config = dict(
    d_mlp=1536,
    activation='gelu',
    init_std_o=0.00388,
    grad_clip=2.0,
    dataset='wikipedia_en',
)
MLP neurons of a small language model. Each row is named by its layer, matrix (up: input weights) and neuron, and shows model dimensions 240-335. Each number is 500 + 50 x the weight over its row's rms, rounded and kept within 0 to 999. Numbers have three digits each.
After each neuron's rows, "fires after" lists the tokens most often just before its 100 highest values on Wikipedia text that the model never trained on; "fires on" lists the tokens most often at its 100 highest values on Wikipedia text that the model never trained on.

L5.up1498:480463498358462575428449510525529498535496515481573505498472445472560546469401519482450487515464432473465525509498576526568591478516432398562492531573595472458522522488419544466524455511465519564597496521442405486528466517481557468543412484490566521452541533538548547475480489582576492458
fires after: " |", "0", " d"
fires on: " ", "ri", " |", "as", "i"

L2.up151:507466516576466509543656525402529614535509449487486471536481552421514501489497522483667445476487475485433549509550496517426486488511418469628548452496494518482437437536534486526515584520440587497426588381507535553535471577546501516473456452476536491522470471510465496492403472501475515637
fires after: " ", "0", " mi", "2", "1"
fires on: " |\n", ")\n", "\n"

L2.up494:456499500585462479474388483518496459570469486486433557467489480508525472421432538534684509469511540451500543476547492464576524573584515447611546504449483462525510457446519497546430464428460536507494524534572481462505519445525504503622522611500473404427483476537401465518478510528551490523
fires after: ".\n", "\n", "==\n", ")\n", "-", "0"
fires on: "-", " Authority"

L7.up155:568500445465457443537451494468469577476442489446430467540510543523512521498518481537465439599542460530512468533455457593516528461541517455494569528486501568503480514519386547346453595503509559485414558595501518446618470552552489524484568538464529527480402478508533540515497559521622656546
fires after: "2", "3", "5", "4", "15", "16"
fires on: ":", ".", "°", "′"

L2.up956:519472517563411542477532428519487491521458475457523533479474438595532558516487478531530469527537485430517507504490421567656516446598512550545624527410504528564455554508429527425501469519465538538585546504482411548496442445586532433524529485534470471441485473446557412589604512511495483536
fires after: " |", ",", "6"
fires on: " ", "-", " |", "^{"

L2.up1267:544491541468440545443544360491496481476416504438472499498470562593507513504457527579549441589464472426479517397483471535604516504602469558568558512440531545507412535476462541460509523531495580537474628432520435548486486523486495515552434586470442511420497540452543557524573478508480510521
fires after: " ", "0", "3", "7", "2", "5"
fires on: " |", ":"

L2.up649:417343434499519484555468547513498434454419560540459465449524486585502528456490486466480483417485468459579548484600512415503588507516439497499477470430473509518525473553490408586476529438495515478413532570407514510530492507493515619540372452405557495439454501544507472480566410531493507496
fires after: " H", "om", " W", " h", " w", " K"
fires on: "y", "ey", "ind", "re", "or", "ay"

L2.up353:429466446454492455469524522452484653509456575499516542457528466477502459512434489505561532427521514471497552465445509562525479530434459560482458553554595533586482392422479549498503520541475589493530475486511420472537460520411476520535542532478502474469463376479395511547464548517529587643
fires after: " |", " (", " S", " A", " G"
fires on: " G", "L", "G", " L", " P", "H"

L5.up72:424596496551530481488500539497506514553524462395557494492455488569447531499576478491383534496557532451505557533553369528549465470582461451387497540538529531545497523468528515410475529498516462576536458429523535578516452467516492541527529505501487528404521497438541416508494451436611580545
fires after: " |", " F", " ", " acc", " am"
fires on: " ", " Votes", " Length", " Total", "^{"

L7.up1075:568404462476552612501489397536514487407476518484518512414529439468521525366566500473490570504514473470548534483544540536463494465369498529475525506516524552489412537450532513515438554557461561553444513454516475480534492516489476445518525492497535473511497478561493519428604566601498439507
fires after: "|", " |", ",", " "
fires on: " ", " South", " North"

L2.up973:494464459548566508480504557468462581530527525496503577427449408596440500533498517502512580422556516414497569496535507514530560416593542421556409556492573552536523453380577508449488588422525630553493508483531450537549511582464501473554516542550491509427429467542437494543570399533540530504
fires after: " |", " G", " P", "ts", " L"
fires on: " |", " G", " P", " S", "ts", "K"

L7.up253:435397442480465527461374480418530569467528507568491576454520461566475516504578535512462496525595489529490512483557385544522597539458347469423548494538499569391437547435502509460451560501496532456468598424533519484562459500418559496500465442466456508464479432584557443564524456543481513507
fires after: " |", " /", " ", " f"
fires on: " ", " −", " (", " went", " +", "ing"

L2.up205:491527497520432501482516427526503500558367505454498465433476516516485487524483364559543453501488447417574489413557502538493569495559534456496484412434557545532452505478428550478500525468492600651449518463554471452541488506459487553579529599465449496408613489483501512466541527492611454565
fires after: " ", "0", "3", "7"
fires on: " |", ",", " October", " December", "202", "2"

L2.up1224:548431504523536535455527491508535526522433559513458503505471465426519480433474448433510544430535486417464629554500445550552603461552523557496490510404560526522494494365508469457511612534499590521514540515499447548528513464534455580567550521459465431456479518476500439452537453483506530503
fires after: " km", "2", " sq", ")\n", "q", "-"
fires on: "^{", "}", " sq", " mi", "-"

L2.up1397:493526516508457520494598468404543472533513438341512420456527463456460440526455460424568488480546503454543524377508567545551539518488513525550452587388456452531487436490501484553476607553475500480454515464502493452539544472499452524560569532439531488451523463490437600447486479520515521509
fires after: " ", " Res", " Y", " Des", " N"
fires on: "earch", "1", "outh", "12", "ign", "0"

L2.up222:485488566526481473476467504492489664547545586451500424526518507528448485509495521503469575470536603441558593455539448524531590508450539475502481517513555510530595388556532598511431592478607536482378487486498525431559467490422464495592507597540564496517529490583437516470482470541523544580
fires after: " H", " A", " O", " L", " C", " F"
fires on: "I", "ind", "p", "und", "iv"